config = dict(
    d_model=576,
    n_head=6,
    n_kv_head=6,
    activation='swiglu',
    norm_eps=1e-06,
    init_std_qkv=0.022,
    init_std_down=0.0314,
    optimizer='muon_hyperball',
    lr_head=0.00634,
    warmup_steps=200,
    decay_fraction=1.0,
    batch_tokens=131072,
)
MLP neurons of a small language model. Each row is named by its layer, matrix (down: output weights) and neuron, and shows model dimensions 64-191. Each number is 500 + 25 x the weight over its row's rms, rounded and kept within 0 to 999. Numbers have three digits each. A neuron's up and down rows have the sign that makes its largest values positive.
A block is one neuron, or neurons of one layer that tend to fire together. Before each block is what it responds to, as a language model described it from the Wikipedia text at the highest values.

Responds to: Public and civic modifiers. Adjectives or nouns naming the public, civic or political sphere, usually before a head noun, such as public health, civil hospital, political life, local government.
L9.down115:507489476517517516474504475495491509491492464531480515491521485479499483475458519486496502517491505485504493510471487534537464489504527463493499500481525483515507490501484475494478492466518524504481462522481448523532509512506496508477507528499490539477518513481497477514519497506504505502475502525516493473502551542524499499526532478474515534512538490513452499479517490492476532499507
L9.down913:537464505456490497459528479459512481530506512497494519465489504484481460485491526454514499541512488498521541538468499517479482507499533479514519517490494478470492552494470518490496483548534542475520463492511500549500504471518553484502538472498487465481517550443496466516528460530507541510504466493492494511534523487528488511511441484509538554530455503530534493510503515494511524496491

Responds to: List-introducing punctuation. Colons, commas, including, such as, and and that come just before a named item or list is given, e.g. "named after the five elements:", "several reasons:", "challenges, including".
L7.down119:461510481523503490468516490521488480468457515518474510491467544505487493477560497506520521503488519492515457513441501490460450511516470489511512514493518472546513511462513484474498501507450544515493487477511507533555515491530421544531512442520515491482482507511471490492474555469457493513482483454509545508495508484451502516462546489472493534516459483517516482527517454482553507478487
L7.down353:487459494491481497497491483484495494472507497481492530484460485565523486490499540533516483501492496564520465497482468527475509479510535481513467473483488494523500518490526518539488488520496503465563471478490511448495488488516470498482480489559469508491505531482455512491473487516464483520483508522484483513515471506441486525518525486539503471461553451513473494505501497524548534561522
L7.down533:506479474500527500490546476505514497488519521509522535511501537490503533520515516520499504524506503518500507516449503473528520497503500510507484491502509479480497517535527485507516479505506530523529479535517503499506544494527466471479449467498512502543512521523541515447501501495468426483508506480537543504517472469474476511534470458535503525513497503510500512495515454518516481527488
L7.down650:502515505506517507477537472499509554501476470503497484524512503525519500498446500460467525472518466506501441500474444466482508445538517541518483489508521532522534473532500524509506480477495495502514493483515497521517500497515490508527529536510497462511482489537468507483502522493522531508489494523474509549501524496529520516491476485489544472511509445487514516539439468518459498482513
L7.down734:496516510493522487490491494498525543504506504490475534479472499497496474512513530516511493450481504519523515466515481510504483511456516494499511524501482511506462506506533521508486477504516488488533481514472524499486506532523507524510501473489492476518507500509526491443424457524477519503432490497512491506496543471407494474520501517511472501511510517538488510509548469502521503511492
L7.down818:500536520485450479435475467494462476485518513497469542457540507445524487496489467483474520502475484508515480513500516534539483473456479499525479497502489502475514503513491456484516540523471527502491494480564497501492489514468504511513489507471510563478519496505490476456480493532519482515511545507530521552507491530483468437518477501500524510509449496477508528479467473514482495515478
L7.down936:508502494439513479483484529540555485455518509486488508492499515492498507468500509528507483519514496498520496473522480442502495477454489476508470526489509475483482545493527452481491468492529523484515508502486531520495536503492471495522483504494507471507488524513488517526551567538546516491490513483509507460496476452494507502513484497521497491503528518461487546445465484553504540524522
L7.down1189:542488522483528506486535507457527525466529499525479507519497457492513515533550511461479478543493467492532504472522468458472522527482480498550488519478495495471464444490496495560477476510516550506477488543520563516444505517461478466453532501508485524532507477466533552444510485459487502524469506534477483498493521486493509514506479468512501462506506498485534461502493531523523498524508

Responds to: Football stats table separators. Separators, spaces and header cells in football career or season tables (years before a loan arrow, | and / cells), plus "footballer" in name lists.
L8.down334:516492549481506512474493519515496488497505489534531505533479523504474524502538484514549470449477500547514521511478521478499506526533490475514517526483518509491534536507510482484467496512498503483462494493503533503474473487514524524543489557517449479442526534517535476472506487467472490511494508509491455520468478484535505486457498500499519469454537516541477545517502519505472503514553
L8.down791:540475505501492505518515553473531471475544507512490507531528477472508500501507431495472479510491436563509514546532491475519499488498484493475506496523498519453539464486507520512476513525467530469472492482513465494511482484463492505472486500476506525514543476497530513523541504519535512529498483510491512488508485486542519482476508491496531532479477511491480496526523481538544537523547
L8.down1331:515505504486483504522510515535489476516500519510523487491479476504509550523500500513497510441459438462471476502477513512506487453494477505527496485525483499520500477461517506547467482473564518491470515457499472505525483500475489517483451487517480519509475481523454499552506488477458505534488500476486474468513538534517513561493515509458502503450469514484498500486502546529476487488472
L8.down1387:542496482472498511493507527513491490461478491494502459457471484489488530487523485486486536468494548492502491469483538506441496533489476481475525465458449496495517490528526525506495476509483469474477516563463512506497556505503491468506508532513507517536509481473517510484510521503529480519493444461514530454540518515511486501456517475490487512507493493475512500508496508476496495513497

Responds to: Example-introducing connectives. Words that introduce specific examples or a subset of something just mentioned, such as particularly, such as, especially, including, or a colon before a list.
L9.down404:520483484505466515520497480473507488483508461454500546481503522473498490429465488509556499494465545535537504500513490503470472554484475518510502515493498475551489451525526523528548485460470540454547475528470482539550504515463517475520534542508515489484465499503498461490475499522495515467502500478481508463521468489522511525504466516514445514494469453522499485512497540493522517540498
L9.down1348:501459456498516506527493503482518494499481500523492471534465498523531551493483489518499516518488476505531484508489543483476509495517515518502484500520476513472565512494503494502490464490508520522489495467563504508472485516494451551495498477509552533511487509543530511521497531465470482501525538513489491494461460461505528477540503490519478483504491452505483521532439488508494510504463

Responds to: Sports stat zeros, titles' "of". Fires mainly on table cells before a zero in football career-stat tables, like | 0 or / (0); also "of" in titles such as Palatine of Hungary.
L9.down101:496507543508519524484518551499477486500503527471474494499459525534502499472480505536517488457505485472473553542483509515516520495493516519472538466493503492513524494465485491467496481522513476480577516482447499496484526509482482517487535496511480466504477487479499496494457497544489508538499504516522504500490522533501515475496547490486513516503495513519493536525486472432480496571517
L9.down1249:490484537492473472528539552487461480494595502415489526494474503519467503506441496465502507507470502539516488485514494497492480504515518503504518478486466514493479520495510521498474519483513505538508513508513531476540513465526463528472514522533496534447477448546488526535502484499482538490478501501498465477493471494543463522483467495481514461489492507447479487509460522488540484522493

Responds to: Such-as introducer. Mostly "such" in "X such as …" after a plural noun, plus tokens that come just before names or examples, like words, band, regard, "G".
L8.down274:476494476475498516527491446562503485502525441506513534511483504526496530504508468527521514526506546491518490505571480500498479518467550493485518454482513554506505556522512469488485486512483449486471461486515503512502487492504488534451474488556523482465534489452490519511500536510542520467533483485462465521511471518508471481506488500494438472482472463526510510539528460512505536494472
L8.down716:506478486500475506475462494493492521473540506455552516487519493458477529521517459492529532499525485450501549524474478476515502509488501478488475436459467493465495511496438491525508498498488489494506445524482518460474443544511505501478469505519520509482485510480513492467462521445499476520522506499495487561516455542471514478463531515496513417461548510506498507494472469520498514498534
L8.down1239:499537487474534455480494504456466518521557546524461537524501505507493488505543503524499498488480520542528535496471514468504480549481515504523511493488470495462516480482502465477507491477516503480562508481493509525480534530442504486507475502474506482470504537460480506481494472479438472457436478497515499508480530486479439496533468505505520500524477485460451493484499503536493536523523
L8.down1301:489510497545526482525484483523477501513488464511481479529499537498537485499448502423537517523483510492478498540475475499494510489456550472519526540488494474536524515459496488485498512523497452542491554519448499551561538492500520475532506464540452507500499481457531479500508468514506496525520507504488517490508530514480517518514471510530457492471483527505496497511495506471552533468513

Responds to: Tax word piece. The "ax"/"tax" piece in taxonomy, taxi, tax credits and taxation, plus weaker mid-word pieces like -ically, -ial, -ely and nouns like Civil or policy.
L7.down71:504515458485528529537476517486534522506501508510499501459499504543470517513463486488514489451546559477518514500518500515457526543508490462495456491457478510529449477503472479482465489453444475493497473520469519445493509500513522475508504496463462510472511483516477475462462477503539453470444462488466511448458476496512506490485499477503491496501521506563501526468498476509499509511449
L7.down217:499478520500550485484530511531482485507488480537501510501476473506466545501482476473560457495472491499523494516470510489494509493492496475486500490496491482502483469503452471558531482510489486522489521536490445515516468506505520494509475471498503505519475504477509529476513517468497541484446501475508539524490499464510480479464488481512454534475495506509517485429529543512480517489476
L7.down622:511456480477487524479541538502526502495494527472509451547533479454487523463506490459480473538488531538469486494515519503497521505519517463520492503509507488526510498498485509483504488475492472481519470511506477528484458495533486475519494471528456497504493490494473456484520469510517501512528484522514509488485593538501511526510467483512511479536494457502494513507436501507511548515534
L7.down667:527514506540539495481478529516487491505532481524471537507466499535529505529521503482485486519462500495461485508486475496495469501490484523510518536470489501510475512502512471503476495517497477492489504500526517497536521491490535518517508468492486479522465511545498478473461496510489494502517511491517465486511500501495505507465503501475473519517495510523461464488512472461478513486546
L7.down1028:525524462507528462528479489549527527490473493473508504515517500504504499503474504515496479484499483481482534540506459462510463528466475538480438507457514483476484494513471506521469484450483508496511528505498453524486486511493464486517470491472508503440501518491488498521480508519506486484433478530506531494530523491482510507519497492489484496495487498484487530464466485484495489506522
L7.down1097:520522522521540541467520511522562544502520497503490459474499520527492498509494475507512491505461505464510532513508551477494474483481499494453469504490533495496533500496507487527466553532502477501514497503505515473531519503465515535497508534484536495454491453502534538522517451448542550502517513480484447554464494479554527510514491480515488465507526497536511523477473524467542487521446
L7.down1188:518504484460482495538488488530515503505481531502540508459491467502474533533543539502498506454499509507512469517475502452506468480460467501477437517451522484540503506539520446512445492481489513543494501505484550520508521461496479510482488506507523531481526499518501522500500505522494475513505464477480518502563518529463513522498536464512467524480505510504499539459484499435425526469523
L7.down1408:501467499455517493462537473484463522460486510479545501469525508493568504507475508491505502484483512528497461496528549527511452472519506481493502486521485509477496468491454486509474457499471506481452503503534504503514475483515498539487523493547504536494460503478496479539480534523472512519450487512512493527500499474507459513470505469494445551481524486509527523485483463466496489474479

Responds to: Abstract head nouns. Final token of abstract nouns naming a quality, need or property, often followed by "of" or "for": character, courage, importance, demand, personality.
L8.down84:520487453508505458487502480474507503492520528478479486497534534502489460512534497484445514468499477516519486498462538480512487498468427469509461489527478490500510543502515518475454475511485503467513505524488477480508524517487564527487522498489522512497502519514514513483487560497495483498476494531532483493485503465484483498521499565503572492496528501508520478509532496469479459487511
L8.down612:506498499505472485501498513519498487528498510497514467498511519457471501502436493527481495501485492474464514550467482512478577543483495506470518511471530507479501474495521548499460494497486506538463527503478526474509487476491524505502478500477469507507479463510482517511494480500522440503467445468487506481477503540510528543510510522531475511508503522509513490497477495530506491490540
L8.down1088:536504450522476522509478517469501487489486468495505484518447518517510508518476514491505496468443494531493508519512487484458478519491489511484472467487508495497510506509518531511465496507475518498517494531520501497490474475476509513522496492537543534465485488493486478508497511430514535520485521512527499516485524513469486471531503487504474490513526455530527488487471477446483522553494
L8.down1147:540484483491518530521465546488530517518513534511516464525479522504467499514481512505484520497492481469549536532498530504477493489457470437499493507493518474482464518516504474513486489441468511549532507494472522536512469445495483502509480502536520556488511545512464497518470530502532463514498499503516577518568479505495521509526505510508562523517510534493514510493498488452528484472531

Responds to: Numeric table cell delimiters. Closing parentheses, pipes, spaces and digits after small numbers in stats tables and career lists, e.g. the ")" in "/ 0 / (0)" or "| 2 |".
L7.down24:460463463454470495479558509494534471457497514512502453473521526497457477470527492495485531474465549470509536459520517495487500535475507454506510520497477531451494452489495490497519461450530486472489548503518506521514516523506510520482526502461489476494468485516504469506504539470546472509519494509528547494533503466490516499512524459482518473474506466476515494470507556528539522501542
L7.down392:516520497510524521518494475498512543477487515516481487482493465470514538466451531490470464476508470472489528530475506513469480493524493526478543542484466506540516449505470536500480534509470475496511519522489504514548517497501448536477518480504561553498496528543498550528485486464516499484518475483509471462491464535528499472471474482513492483512521473505530518542488462513475462512466
L7.down870:460519513500504504499460484481541477510474528491529504475506544499512480471499492495510487461511541500536477512539522507523512460512515478484500511437484462454463461507489503513513485496516476468485489465496474547482527514483465501552521511500518456512501546507434519497479512494523508479524524480494497483531484466468512509549485513448540459494484547464472471497514485501527491565476
L7.down987:474488504499516500506475507493497499517538467460502525519504523528499470446511540490477493492531517532553508467503489481484517524524486506486482505488525559475517474474492514483536496472530536530518492520510510503494511534520477521489560531476509507518489489507505485504502493452465475519461471511500517510475482510549469481479512489489523505531492500503497525486504446498521563477572
L7.down1042:470466483529518525555504509519568477531491477488481498466570502481544471521487531464451538541486478462494525500512522502451536538509485528485499501501450504542497486513496548487505522502510493499491471494460491525489491492511556523523512537484535491502525491527509497483500512470562518494522547510547488480512544504526505485523536531556510489467504511477484501515508518476490528499483
L7.down1123:506450507500510520474451545532503467506484491470507561522483549487532545480495547508462474466504490504516520486491546474526555518494476551497518566494465515543523499440533501491505534528504471456499463474526485517501498514464506495491495564523519528492510459530560510542507505495468537489456498479510521513466471559522513496511479485492480523520472483487476525512504497555495481497485
L7.down1348:494470502483492541529473526522488526510510513517525507487511478536484488465450502494479494521492497497479485544494532496485512541486487531491541494487484527512425501480541550502455497496507507467521517521489498518515519487460427499550479530534545540472490539509525516548491443523489504467466516473473530498463464503487461507508555514530477507520476528467485504504535502504510515535506
L7.down1360:533509485501516514503493515488527507484525539496500509479504503516517495528512468507465515558512460482528534470479514515508506485527485525476496513488498483474519501464535522522497508505530492484472508515578516530526503495522501506497527534483512492489472485549478467513517443515540496453501533486549463534476514489495506430465523488475521501506468508456535507498496500506540500496477